From a checkpoint of a small transformer trained on Wikipedia.
Size: 21 layers, width 320, 10 heads of 32 (5 for keys and values), MLP 832 SwiGLU, vocabulary 20896, 30M parameters.
Architecture: biases on query, key and value, tied embeddings.
MLP neurons of a small language model. Each row is named by its layer, matrix (gate and up: input weights) and neuron, and shows model dimensions 112-207. Each number is 128 + 24 x the weight over its row's rms, rounded and kept within 0 to 255. Numbers have three digits each. A neuron's up and down rows have the sign that makes its largest values positive.
After each neuron's rows, "fires in" lists the words (lower case) most often at its 100 highest values on Wikipedia text that the model never trained on. A number after a token or word is its count.

L10.gate451:132135144157116149126121102125158124133097140089159131139141077115119127103126112123159114116119182140126173110121093122135146118108075153146128168141150120106121150127154096128150125138098145097144132099115135072129121142158130112106158135158155116141155143104135146163139076146132108141
L10.up451:098133151134117129148129127130136102120119116150117089113096156120101130101150138150147144106151130080140105110128160117126158116123107128107091126122093110101151149148116089136092098145121155114084136126164198123097178105146115119101128109083108130130114126147158134168146146144139071100
fires in: "from" 22, "by" 12, "features" 7, "with" 7, "after" 5

L18.gate514:141166095136167164095137132140138138125120137139078115175083125183158125178118139078108110146154136147126190137137132151119135126139152154126105060114119126149136106140178087127138128127146144157117145096097117127149173100107131161171113165113110166159154141103118140133103134140131085124
L18.up514:132116095152120107109138123198092160116124137108131119147119135135092132150129116154112103132145136120146169144126091147102161130159161179144122130112120131116116092111166082123139137114132077135110136114144107148144100097150110116127149143160174102090118119071116115128123104131161133138
fires in: "to" 55, "would" 10, "will" 5, "they" 4

L5.gate443:116116058174119157075140134050124134107135109110128121122119132099132143119105092084136159112148143134132097146105169131162116106157109152176103143110118082119113150142174206107179148109109166140099099105126134106168121134121119093095132136117116098133103130124143103101107114109169111113
L5.up443:113141120107096139110152142113126155115135128075197152156128139095117154124124163114124137129104114132135099107136128120069138143126163154146166134150116125109140116163142124147134142134102130113139147103164123148147117164150124077125118126081082168124141133081125141116161122125137153177
fires in: "with" 43, "has" 23, "have" 15, "had" 7

L5.gate249:115118130105143130139146132147158115118164131077102102124140127140084120159096179153137138147125129134141140108118084122159121154126149159124119108141110076146131108173091126129182123108132133172090077093093136110116161137087120151154124068117148110114149174155132080125139095118111112102
L5.up249:127152123096180130140144156133129129091111116140123149123153135089090116163128083131136115142125151114131125098116078079140141151099104130141092126150131096107121104186100113128097105084146133105108141169125150092104164119168108105156129107108091155094176151075110151161112154102110134149
fires in: "his" 21, "her" 20, "from" 11, "party" 10, "world" 6, "of" 6

L8.gate407:138120125110147141136237126116124128121111137157187116163112151103095143133148101143123137122135099091144127168150129118099132086136150093143126159105163115118153165170135153103138165132114110105149129141149138148136111116137125116149121124157170149148146135173136100093104087131129127121
L8.up407:098117128158136141142166099119128118134154118139100128102128132090150121143158133170114125077098099115113111128146118097111124126128143095107095155144127104144103138105151116136149157122144115105127141155139103144128129137164119095127123164162173117111149140142134148169104133149148159074
fires in: "did" 27, "votes" 10, "do" 9, "does" 7, "households" 5

L5.gate352:075121124114147140159089106116122092109126142164138163138140115097097094110170136164108132096124127056115176159086129112144137127144152119148114132160130120185135092119124092178113062110143130086105104074148122113141134169093145132122136138132116163111143115135134097095110146129140111144
L5.up352:104150112169119138111109098174133146122137160130135146105144166125114083123119111138113126143135139137106180117148145113161138132107083170132144114130118130095132184128139126156084121133092167107114113114074139108155077128081108075160110170164154118142113112143104089128155114110130105123
fires in: "or" 39, "of" 15, "and" 14, "after" 6

L4.gate615:129111125179122143127105132122104093137160148085117082149131120144125115096042150108154153126113139106139092122110126085126129107110145116115132130135124154128131162107122152132176090158100139183087124097122122091164113131116089123146108114166139134142104140155069145099141101177134135134
L4.up615:111121119141090133116102146098125127153103145112106093139128083181142102113111119146147129135113127146120063121139164112105112088165176131107097128145128136114161184115118107160156097180089152182137171133101124136175113173134109117151121072150132176108134115147058166097127114149161129131
fires in: "city" 34, "government" 9, "council" 6, "state" 5, "a" 4, "county" 4

L4.gate702:144158146125087120139137102097103148182133118148113145120129102171138163113117101112114103151127152110151094104090113170108117134147104170133129147098194138141149084115112126119108152090133152136176159149101102130147136094095126172103149138130054167121095175107119131137123124150158127115
L4.up702:091123124167107118151145125112057106109161160193130142118129156169116181126136115112097106115110085147118107151161172121131140134167166179149098142135160124077115099149166102109141122156108137130147127146123099139127112131115117131127143074109138138149107119147145115149122087100145138128
fires in: "and" 90

L5.gate74:134119145168107136135147110133134145137151121104113157117127148152146132110131171113115154141141101131132154135152128133105069115072150098129080111132137136167106169105109108115127085096147171151115099111113162143096154145123129143118119108122091149155110148104113079093087134128156115118
L5.up74:140119120077072113121143126136094148167138144139147100116133118107114139114114184173120140131132126137134145086119186136135151121161119112099077114149124136158105148189111148158121098109118153110116081127082158113141133163138129069122119156134142132113128130112114139127153115150173105160
fires in: "a" 83, "what" 4

L7.gate757:112147126126094113106142113099155151097156157143132087121139078112138097120150120127138152140170131104140077133089133121105152128106154139144130122133115126148110163084105134134111128112165125136146106105127148124065118119149112134158109122138088096090143189136156107096100100142131150104
L7.up757:103129115122155154113178142170164102144136127169124134114101111157166071174124143128127133108089087130134147143120108138150136114162106119088147111169151125092097114130105117141149178152086129096137146072148123135137145158121151126130162111134151148110147124127150103131143133156135121170
fires in: "both" 33, "different" 6, "goals" 5, "respectively" 5, "separate" 5, "between" 4

L8.gate738:141153188131150156114156137122156138141128138101129119071082140130158111117148156129206156106152105096138170105131144103132159132150137157130143115093155125126132109099129141129114109109120140128109112077136144096156142115157157143088089117145157104117156120108098104099081104108143117117
L8.up738:130103126092097102109145166115141137090081141081144128168116112170096154137110153133149186087115131124121161127137155146145101116107117112124147133183088096142104151131143130126163127159060107143112089133111127124100148126128138157136154132131144116135150133175139069142106146152118169130
fires in: "it" 23, "by" 17, "since" 15, "until" 9, "before" 9

L5.gate382:091163138131146120066124150158125112114163102188131169128105122121130124124121112177143106120153125130122132161088068154107110126122124136128153107140161123142121096131120142132143185137093091108187130163093129116169135128128109153133101113120141146113094114088103127113142113143099106114
L5.up382:098056170108125128099142123130120098139138104126138117140104100143148112125157156121158136134127135112124177072104097116134117105115111135179118131129142133161177086114130111134141116087151125131084106110129135120118106117110165125125172151136120091114169083086108116133139104097139166102
fires in: "to" 46, "into" 15, "in" 14, "on" 4

L6.gate588:154119134152110157150090094122145119120111162171137116158172126142117098100148138137131114104172094131104096122106142084169114111107165152105081131113084144135117139111115180170096122168183102132096109111169108152136137194165124099107121113106148157143100161141125129159124160148124093083
L6.up588:132147113121093136117121137131177133117137115123095080135091138111147155177118091096139125125178128164110105114139142094112155126121084161142124106139130113143116112116127122111121155148146162123128177104126151096094140128123111054132190107125131109147141110110141135194103100141157141126
fires in: "during" 37, "since" 21, "after" 16, "following" 5, "before" 4

L18.gate102:136115143115123132128122109159130131100128111173162104092111127104131164128141099160075155103090124139111138105123107162133083112107143114122157114118148107116139134098114102119135091157141106110127079181139149118163126129098156148165082131120155122128117153126177143113125065125164093137
L18.up102:137092156153125118142130104100125112151124184111094156151163102125146135128121129106197170155135168119086137129151104149139155133148178098110167089109113132119173166130128158125133138160110131159123097079106112158155143145126120129077163102126135122151121114161138130098090130131179106180
fires in: "an" 100

L4.gate114:145106139069144123133115146155085127131144133122173145112163135108153102121127139145141093085131173141151076151149083118127144111115086164112140115129145099111136167125123130130079130141115109151108133136153103136138105116155109143085094126124159091147123139173142153103102105139116153133
L4.up114:129135152063120158114123108131108140113089154146190091134122090077149136148148140141158099155147138152110118142137111138164122170129086105091134131132131101080129148128130092088144139154136096146122150131109102124179084098137104102105153115132138108091107172146142103175116087127156124145
fires in: "that" 70, "to" 6

L18.gate361:136116092161090143124148148064173104138097151123122139076127158101131099148120121143175188104138132142160123135150151101139086101123102075147141138125166124140108082102117134113185142090113138115125118124159137125162142123116125095107131146140115081178087138106119186141112113160138103129
L18.up361:103160168119129097168116109124097107105152139143166126080158089162133111138139137113116116135145117157080110150148142167086140138124078123136088082154096106102168136115124118092109118112167154100146155103130101140172090143106146133134188111152099120096149110127165099127112099158114138127
fires in: "has" 24, "have" 20, "had" 14, "may" 4, "also" 4

L4.gate262:122135098101122137121080101177115131099123119133141104111082143091112085121186119121136112148135144119141108124149085112139107122120117133117155100125099178185104094143126119123159113123172168129146119136125109153136172119127112131155112127126061127120151130098138149118097101117094110115
L4.up262:140135152103092102153166122125145120098155142125078097151091146100124148097158133136170095091121166099147108105142092162148118137077121115112161102153128130146154118132152134140149129098122172134119127102127130139086141149104128075140167099097136119160121080094169105103129129116139134132
fires in: "to" 35, "on" 16, "than" 8, "onto" 7, "of" 6, "into" 5

L18.gate176:159133127108135122133145100099144132106153137133106131140173132136115137135161107159103174151158103102146146157116102142131178145104146093127133115084137126171101156133119113114072146119140109165148141155149073155127105123134148129138146126126123136160111158140146094142129136134159099119
L18.up176:150131104127105158143148104104121122137130164122073164133115148115151157133148107109121098104130159144120155104150106136103106130132140152126135131107135112116091167136128131181112142153094145130132124118148151142125154138142098141095178105074144102158124183153100110122105145121138132100
fires in: "an" 43, "very" 9, "more" 4

L10.gate691:160104148142108122103135109107122098133154144115099151133126129153133121114105102138128113133125134136144128149128139160102156158111138133119126102092125095139083086125125121140064148127133084124137130155077087125115174103116144112153160162128125109118125164129104135123113117122091107168
L10.up691:123126084143093159108116160124113118101103159099128117111131139131125133113108185186133094156165169108120158137092169138124103158144131098143180117103100117127095194162142180174110138104142120111143124152146129129131144120136136151186066176076097142116153152152123102158137128109104126157
fires in: "when" 41, "u" 16, "where" 6, "if" 4, "while" 4

L12.gate421:128129157142144152099097131133103145121093095141096198082106123153149157147123156129170133149096126115118116141143172116126137160140123118129119164120157139122102091092130094161141131136154151100128113126107165115118148106121133120195145152105126117113126133149115123109169161143118077157
L12.up421:146113150174111134145115148152094138068128098112173138119135138132103133142130107103133203123137165119135099160115071109119120127098156121131102148157099137144109109126108116116117156145143132093104145125144111103089162123108130118104197141150200116158110162088119137188151137116110089138
fires in: "seen" 16, "to" 13, "such" 10, "described" 9, "released" 5

L4.gate677:130140140118146114161167097083151145127142119143144093138082154121125106152130121114208126121120084127140157081101129089133096162122145082105128144137154077170110123098113118133169128102117082118130133154154129141146136118096115112137124110174109116177143146103173110141110139165090130138
L4.up677:117100090138133126123156144146160130097111160131138119135142111120149092165144156120110089180119095140157143108136106115119119129093160145135149163140158109196127132091101136170177142106129120154098158111170144125151094098135096156108157141118147126152147124156111125148117161126137132104
fires in: "had" 23, "on" 16, "meet" 5, "play" 5, "approach" 4, "services" 4

L7.gate319:110130105133118143107130113091155062154094131152150115134145163117095132144130080139081085108126145165142140079137138144120119108154160106135100145123128124110116190124192117098113123123102120120116120143095142096135171161129141103103099119112111133150096100176133157130182100154123110116
L7.up319:193099126136152096132173101157099150147111121121115125129140135149144099118100129122169182105119198092115149106123103142105147080132130129117123153128116157080121165131098108111080117120127044141125086088173164120137134112115136109124172125124127141118097118137130136152156122161125151147
fires in: "an" 71, "a" 8

L18.gate67:141130127069175128118133172159153120127120099153173100134116083146107124078114153141123150101153128140118189172143160107103118111127136133152148113148184128120140114150155167091121108113144115145179143115122120134175131136126130135133137161145114125123114099150088114113152105130151122152
L18.up67:080119161098118127148131106101128148129141166125115117126133108125184117156135108138177180108094106091110145087134161116115154132132086131137121109119112154087153128134102136087147112130134146101099149117114130131127111118105125139145108107099135183098146170148075109084087103117131109121
fires in: "first" 25, "a" 19, "second" 9, "last" 7, "to" 6, "third" 4

L13.gate556:142125143155174155104142131126086167183140168144140119087114158121131116107144127136123167174149137170116133114166144153132130133136163136149111139114131143121117154106141149126146104149150118112134149109148116145118128112113125068145163133110136119167125085129133101128137108125107111102
L13.up556:109136095141153184112120164131171139118088099100149084130120111133146119152127120134146132144164134088145122163115141110122095136112130112137150160112111109167173137121089142151183119100118109138160079132162158119153146145060094173102134147136142138156140185113111148118162144162105101118
fires in: "at" 47, "received" 25, "with" 7, "home" 6

L18.gate27:135144134138121131099114149141168105145121159140129167152081122154121122095181116191120095140082123129104124146113168102111129166166126074177105183126133082161135158150135130125112099105106114113124136124118086133116144118105135129109124126115151130124085120118104111142119147115147121109
L18.up27:186098164133114157140112089146138107071111117150131176093104103109137118132107105161155131124132103146142148154150136144122152162100169163129088111109123130107138159147122102121111151134138167139174095175144116177109110148119144114155112144114147091095161162129132114111108149156108154144
fires in: "has" 29, "is" 15, "had" 11, "been" 8, "was" 7

L4.gate562:110118143123142106126134156107124112130137120172133133111159081135142175137127106143180126156150130149103119081079145169116117133121110109154114165127140133092127081114108097112142155120103162179148109153103113137132105124125129092138139129075111147146105125163132144111130109134169124148
L4.up562:144113163167122134082136161120108122133169150148113158125147096125171150105133100139125133164133098075076123108117134129131121120095154117121068154119113135150113098141144102118122101137125147127146133135159089133132143148116158115118126134148119143145120144059093115155159140137167110132
fires in: "such" 44, "to" 41

L18.gate211:199153094138132141144114109106120139126150136175152149157078109110129131163126096133108111080143112136144135123123121113114129119144084153123128140145112121084152152144136108119114127165117125132113139155147131130104141154110121155134125131110100155127123145123125143084104129131146092092
L18.up211:142139173159133123136146147152105137131114102144069159142173139155128105098128199156146171124104174132114121115133116194110163155105101172101121096135122122108119106133150119120131123104123164159139132093125105175069139095124149086121116114118141113131107131127118107117130145140126129136
fires in: "the" 34, "a" 17, "at" 5, "an" 5, "s" 5

L4.gate810:134168122121072142100090185124115106146145151159155083112160096102093144106142088153130096116107137136144131133080128159138099117091130152111143183131126133152130097117113132128108133150108156088140112158109145114155149118122109170107149104135124135101106130156099167132142115108176152168
L4.up810:099164191170144136137113109132109110137088162140127129133126110080117120184103128144094153155161134138086164142166139109099178097127165105153139089147149137105137132184139139109125103107142142122131085152133140119132092097108130107147147153149067161140118131105128092197118146123143140140
fires in: "and" 98

L9.gate459:146091137090131136142178110139135178117133088161149105105125102131102118132140088112157173114132134166064129110121107124101119161151100110145128121125108093145068116134112137134123161134098130164183115130108109155152082119111125097110119111099134120124113152136123122138145084097127152122
L9.up459:137112157145092109108112105163114110128102121136044121156170111171145138120140153136132141142112126119099137122125173110155118144108100108138109124154169144163173163112131155182158132085105139131143117123148091122141116101142133105114102092092119129116099138141193106134109152115153108114
fires in: "an" 76, "no" 5

L6.gate188:143090146125155148141151121130144121116099135120106114135117136113140136124108134060123148119079122140151124122127106144130119136115157142135099068127094157084112121136131104140118164126108117138083123134110122110168124107155145087151127099103081097182111090127134095123115102113146146170
L6.up188:087125169104172150102090135117135116096083131137142112152148148136133101158129113086123087158173104128110122101134096163097135160095112098101132111121124116148128146132122121148164159172156121086128136113109099169179107144121084155160114116136164154074148139087130137140142163107160132125
fires in: "of" 20, "to" 15, "about" 12, "for" 4, "that" 4, "book" 4

L18.gate197:110123109148105138139090103128161163200102129109143107109163127125115135087130137099178129121098092117090191127137145085100126153155113109175161139130129113114107106138136151122129158148080189139097160124118146135135124095096122157111145103136107161154111139109135132131114158135154071109
L18.up197:098117131106110103078124111098154130140171137127140148164175114155141115154138125105141119124160149119137135113131132089131113140142126106120153143154166135159123162123145176163136124095125147111114170121085141142152161131111113168148103101099121141125143119155095114091155149140139132130
fires in: "a" 82

L6.gate443:153109113129085140144133150097140105078134092154122134135145117152060117115139090164115138102086114145122129131121172075120131106152122095124134126140132140109151130151137143084106121065127125121118122146116140077092131128135086096099113167159165145126124122147145121136129139090095131134
L6.up443:118149147157076127152111159162151122103122116115131144126121139132173120178175126150162122141123123115165116147148137118138131110140122135132149113156150166143156101138159096166095094072179087139130124147108155150148164160139115159136104146135133097123140124120127149159082095107146135082
fires in: "did" 28, "would" 28, "do" 14, "could" 10, "does" 7, "will" 5

L4.gate465:115131160112132132162126169119136124115116145146121110152121142145122099113137079150142104142129126102124093106145095152161148154114163116177115107105099169114143109144130122107115143109152168093114129096130105127106150135153106143116103169146114112137107106093130129136131115106162118125
L4.up465:100157147105145119110137139138161072122123130185143119164124159172121128139188100157162100168144157156144146096117124097155114152126141123101102106122120123090109132128122106135134129140155147151123152083126107113108136146135141126140152155126112114123159155121151094162093104169151142113
fires in: "early" 12, "september" 9, "november" 9, "june" 7, "october" 7, "after" 6

L7.gate325:152113151153130138102150105156160126163133190141101150132108100144121159130146148099101115141141139191128126156134120112149106112159163120111144088121107167121100085155108118124167143126097132109119099141138086077174143096132116122074149147090138142147134137118147119120082120105151109093
L7.up325:112146107112174155089119103099153077100103136099123152109108140159165127147111118149131127087178130134138130123137105104151125130145140092127091094136144132128099145073150186130120162086121088144120146125129108184098172111117162144120073151129124111170140178122154121094136169155104132114
fires in: "of" 64, "years" 15, "year" 4

L7.gate685:152139144149132144159116158141182092126139139106103100127154114130105120127146151148117159155136118129126113078128177142130113132123124107133108122150139077169106130155140191146111114106144123092119090138117148140134113133138138121106077072109094180155102154167170119167119114132095112151
L7.up685:123124071092135147096096116173148194140134116123118110123115146123139100168150109114115152155129116126137106126096164116090170107073123073189139114160088113165119154121142146153118132112138148089165202186125141134154108096112146131133178155115097114138127099147114110109132123133125153156
fires in: "on" 53, "after" 7

L4.gate685:168148093116115133121142140152114124087168106145111110132116115128142070142142158161123084122081089091125125102112110120129101133141128130155161114123155149122139119144104133091171129154188091150131086157127135115128138118071150114120166164142110155142140120135129153134091136109123144107
L4.up685:105135128062111099140150108094149116119141117136202091103117125135124121133129129123132115193091118087116121103120109099121165156121093150159098122121131144113139123195140101113101130145117157107113126144120161129129094140121139118150129121174156109119181161116148120095109145103172164113
fires in: "to" 54, "for" 21, "at" 12, "on" 5

L6.gate591:142156142122173151114145122152164126141112168127111120146184157114146135126132170108120141164121199134151114164165153160134145163156104128122052134137119098091135110131158142130157121190122115116079120123113147144144117149160146142106098109087132185143149145106099137150111124164106106126
L6.up591:124114167105122127079135123133134118135080122091129195163134124094141127131100169102153149115106164188142136140147141109139122111141131137149102185134145105125111149115103120148101105126134140158146069096079152101120155088110136124131153134120087131125128133142104097076148100087118089100
fires in: "his" 18, "her" 11, "i" 11, "my" 10, "our" 8

L4.gate268:142115088178118136134141143129113099161150117118095097121159179098136097148142130096115138098154130143094130137163141118130089149149123148144087143150126102142154110114125144103107140096134107134149125088117092109125115119118115117044157146126139118104183105156132110115122102152121086168
L4.up268:114130142126112103102134097088132129167123089128100153156148145113151162128120106127119163141097148117173087172163149127122179108138181089121092124114143127103095132125131105121109104118144120139144103095126115121091151190126164134156118123137153093143097146108128109126102137142119146141
fires in: "his" 52, "its" 24, "my" 7, "our" 6, "her" 5

L4.gate414:178125124110099169131128157104182112166133127097153094140140145125143117107144180137153112139135124140107123145069126135146100126131134123200137122126121133135111158118132154165093146182112143125080092110135132156162145136145106118127155152121098125125136125137122130148128161135085077122
L4.up414:139102105154136073132173120110143067130125143116140135105118144147099108127121131110118115110113124143127164100183167124119107153125105133095114124178132113149119147111119134129122166112149133144098148138095109164105118151156133176100128118096143133106120119082152148151136100143104115171
fires in: "at" 33, "in" 14, "a" 10, "on" 8, "every" 5, "s" 4

L6.gate237:109116125122174123084141123100122184113129098102155119123087140152134098119143156164152144089126121110116114130080188114149126153092157125135135128141135105108170093139165089129106113138135163148127131141155105138133154116138130160125123145122114145126133100105157120120116086142103136139
L6.up237:150127127131118154161135121141111108091127114135108138110111104109138133118124113122161114122136149197168140123110160097100127140117142149138114115153120116129113150147154158140104094124150117131110115130144159104123117080135138169149127114121139105121150115119109150141143127150161085095
fires in: "on" 39, "following" 28, "since" 15, "after" 5

L10.gate181:087141133159091140141109106142136140146176118120099152136154104075131183147165112070157148140130135105093163144083141142092123117144114125119153106122155143134127126116113160117119095103090151137165119091094109152173151136124115138141126113117119155182146142133126137102114124134154110133
L10.up181:106179129114117149099129132120097157154133147127104131092113108131108130093139156151146150131098102111133163165125131111137110118133086070099169104170137149178118114119159147102124174100140134118124154144137118117063129124114144139136136150098125142133165112111130173120099165116184142135
fires in: "a" 53, "it" 16, "by" 10, "is" 6

L4.gate90:130125103116101112141116151136165082110116171122106131104145162159111109121062148147148144092162139150103101136163111111126078144113169118183153122172097129138120122109163112116164125120092106118121112111142125144164140099096139091164118121111143129135131117118134115117099113104076102109
L4.up90:126108154114154124144122106095121133140155125119063160143116143151115117190124116177153167087139148142152145114196065118128135128172101129179096105154170110148130144090156171096104165118116104115154153106166143122117129106134144111142100107128159122142131146118166144139150161099124121107
fires in: "of" 100

L4.gate102:137132134147083099128111177113156153112159169094135130121116110126150096078102161124147135202105155188133159145131132124130098122133108139113125123168162100159089123125179143123096135155096138131141163129137125120087133141152115095141093137108113133123114126125154146136111159150135135123
L4.up102:132147136120133120103149134128148129119155151118112167129148125194145146139119164107144098126112134131131125137079153138072090104144116102128125108117131114109132106126113127115138108115127116141110151068128140153112122111099130140095138141060141164166125158119104156107127133131101097111
fires in: "a" 22, "major" 17, "further" 10, "annual" 6, "main" 6, "other" 5

L5.gate155:123111131126099145133177155158065135182141121157097118104139097131140090106131112138145091082126204141120102145130123102110169129101115131142163123163125142147100132117127144181140128106142118178117125127102103141136138091146100116132076105135094128094127149113136118176142123120090137131
L5.up155:135165137123104136128110118138145114160190149094091140092142143103165107149149081141136150164121138107150076114146136135133136156184105137144123165150128100096133154096132147121121169133132157102098089120118139204134088115093137115163129172124122106180086162102138162128121112099160158084
fires in: "which" 45, "that" 16

L5.gate367:160147162137127150144124164118097096140159125140130147135155134142114098150152217121138147100118138116135140094128095137119123116144138134170183103117103142167157171127104114114114145146136121171115123154126143083110129116103166125170164119171110137143131166133107097108122078090118137152
L5.up367:131094125102149142144087147141144119130119123098133156127167076115076121122150115113069082104119137095087148112104107131122108149128106152100135124150120088100120111142092125128089123114131106145114131129120169154098128153145110100147149134102145100107090113122119112162129165108098114133
fires in: "world" 30, "of" 10, "royal" 8, "national" 8, "grand" 7, "great" 6

L8.gate534:113123150151111127100084146111138130131112152144080156084101124128107092130067131120125119169101095100152156147124148107122101092120140106126141140123136153137111094160114130159136135132172122091093089125140184148116129113164137155086097151099095135088136125169100090154091116128149135143
L8.up534:121096155108191140118124150138161161144082142165155101145111135140137135123078131135178165134143093097072146115121138135153118123116109138095160110142125103082138143113161135139092160135121107129097108134137165108092121134153140104126173134163140161153112148147123113137113148093112128112
fires in: "also" 28, "not" 20, "can" 16, "may" 15, "there" 6

L5.gate736:156163171099152130085141117133082098135173121120155135144144123139104119130140162180144121118142158162132166098128168116114175143141139171137186171113129101145120138136158112116114118117122122160114130154133155105108101100122099111160154101139130112129142141131127115135106120114114144125
L5.up736:109151081157154083117149137148120155163166146135158188144187117079099134079153109071115132149107117148162068102133116151121115118126143134129119125166093130100090167147099139108129136106132121135148132147162134121147105173112128145139111155134144110135133096166166126109109113110115148134
fires in: "council" 28, "association" 8, "committee" 6, "society" 6, "party" 5, "center" 5

L7.gate647:115123173074107157119127095147165122075100168132150172116136130120133137135138116133119147135133106083127127144131140146137083110131124118158107111125102090136135152117116112099106143125118100130103126106168113113112160175135095111091126124163107112120149120078081129113150128113138119101
L7.up647:127132098119156165122101118116109090148114149125113174136121142109164125101148157101120142138148137118152094128109133109103134161084166152127117145115138110148122181130160143149150130123128142118125104149144150184121157101116148187133079086109093152131150089163114158123095138125108124134
fires in: "were" 17, "was" 11, "had" 9, "been" 9, "suffered" 4

L12.gate555:142154111085098173142154097148125115105140165134123130123134112152154059131157095154125089120141146099106164122145113128159069075119120168131165107123135154163113136060123163125112126129118130132113136121114132086111131141136108096144134168129068150119132087123144084143174119111130077107
L12.up555:132100082145099148109164127152153146124150129141102112142113133123131100118136171099105123176129090126133102163123113139097123101103165131172088156148062148154140070083104132139121169068131131112146075116113132109129154115135139114137104131115113148169119118129183149145128153104174117120
fires in: "of" 20, "to" 13, "team" 8, "club" 8, "character" 5

L5.gate640:121166134144114147145130093106139161102107143139157110145122121112136143132141134109155140102139122137160125148142111103104089129110085122145132151141134118146122136143125113127114135138108135132124156116135110124135126139112155063126151110132150128140151120125122107111168105153120088119
L5.up640:125123088172137113143095133081129131125134110141100104133114152146133135119130135141130096118137087107113107096153135131149094165090133103140115112104146172127099102142152159119131099135152127086158118093175129103113096120081116156141138146113161122131156100136126114123122110174157114087
fires in: "three" 20, "two" 17, "of" 6, "four" 5, "for" 5, "unlike" 4

L4.gate203:110128142059104122146132078182170127135099131115104149145133101115154152107129130099179139152190096126105095130122075113138106133146164066119168095130071115142131124105132136104132114128120104129110118101137171109102113100104157135150157109107106084113110137128201131113129169154147157065
L4.up203:107132104132133151138140121135160099151168158123126129121113140122140106130117123096164147102163124080137111143133082103117157115099136103114158106143136161125121144104127144136109130125130138124131119111135143118094167152128136123165103125087107106122095124136197130095154148157138168096
fires in: "of" 84, "both" 4

L18.gate706:088113095132118150157145160127162127109106151159136124103122131094097106136099077124149159158073137127129155125130110135115156127156112122129116117147145096180120122081097163155145143100132105163149151122125107143121130150159112147151100131113150129179088109122147156135105121141185106150
L18.up706:163120135152133125141135147127168123102160165162138134137110103127141166143124133143115150126093175139112139080136127158001152130125131103134109116143153129099146142159149137128114090123127145167140124125124088146159092088112122091103118053158128123121115152105103076137129122109121114155
fires in: "an" 100

L6.gate422:121151173104126128108172119120167109155135113150143133114109100140117082080137101129142099143160132101147175138157100101087125116122088088142106125093122115137133094169132125094120100113131137107100121158047150129192130125101147160094148114162135121124112151144136115142145118102140137147
L6.up422:086154171109116119116114131129096114148084107143118130092126135143111136106137170145129114107110113131090135118111115112149136079148108114100143165135111090126143138096121132082132135161111098121121132089160152119115151131140132135172148080080117123122105144136115138144106126125109131149
fires in: "which" 36, "it" 35, "there" 9

L18.gate77:154128148104158156114104171106113181141120106179136140143104147103129128174163124152109100091105083131133107111118135129133103113163091110167150077139143126166115163119145152071078112130115075100143093138125140148125150135135080125103126153099132141140152120086123124123127065136111120107
L18.up77:144129147142124098145115133116131099138177136128126107129153190133149163127108149121146099128116150099113155109132104112107133083111146095136085133184132142114132137125109102137128133083100098119124070113138118125136155120111115085080135114090164109133173149138109127093124124128124138147
fires in: "the" 59, "a" 8, "is" 4

L13.gate825:127125150138141151111150140153126177097134149123099161121125111152115170134116104132118156093120098140143130171144087129137108145117139186138125154121130145137099167120139154127106136099114074121137134130119152084139146120156152140086157143154135090109155155160092115164143158157072124081
L13.up825:134152175100169111145057100149102112153159093168141085094093131139117138142189116119163141125131116102125162115125132143159136085138104107099170164124126174165089136114118077172117130125100174104106126137111138127143108129142124077091108118156115125147126119113143173122147145142140120131
fires in: "to" 13, "while" 12, "and" 12, "by" 10, "with" 9, "defeated" 5

L7.gate452:154143131169154132104146139138111078146141122109110123112116127165126114167121151096153129132118102130109143150123113126118130073149180101142177087109115142106112115144086138160129111142092106170138149124129131134157133143087137115081139100121125144113093135129111097123130146164142125120
L7.up452:064133129160079140114153168127129141108132135113146119139079089126125125113142099145184160101132137118141154151109147135126105137126123135145061074166125102107146151137119139075131137113129119109139122085070148148146123146136139065137105121118106146111104137116151112106118116126123120108
fires in: "a" 62, "no" 16, "an" 11

L12.gate22:120142115158124119132164125103122115140142140131157124135156110105122123080156122145145145117133107096177149130115120087133169151154134138102136138140125096143141113091109136100107061148135152151127123131105156179120121142119116114123146133116165160096113163134128090094177079117074118151
L12.up22:083138139145112124156100151096132100160129165114145063120144144132154159146122140137161150084121168144096114129153144107178123152176075143123122121137108142148098139157145148169135138135146119130104100147140141118108057111121179115113115115162166152141088080145121130180117155140153128135
fires in: "first" 19, "second" 17, "one" 10, "two" 6, "three" 4, "long" 4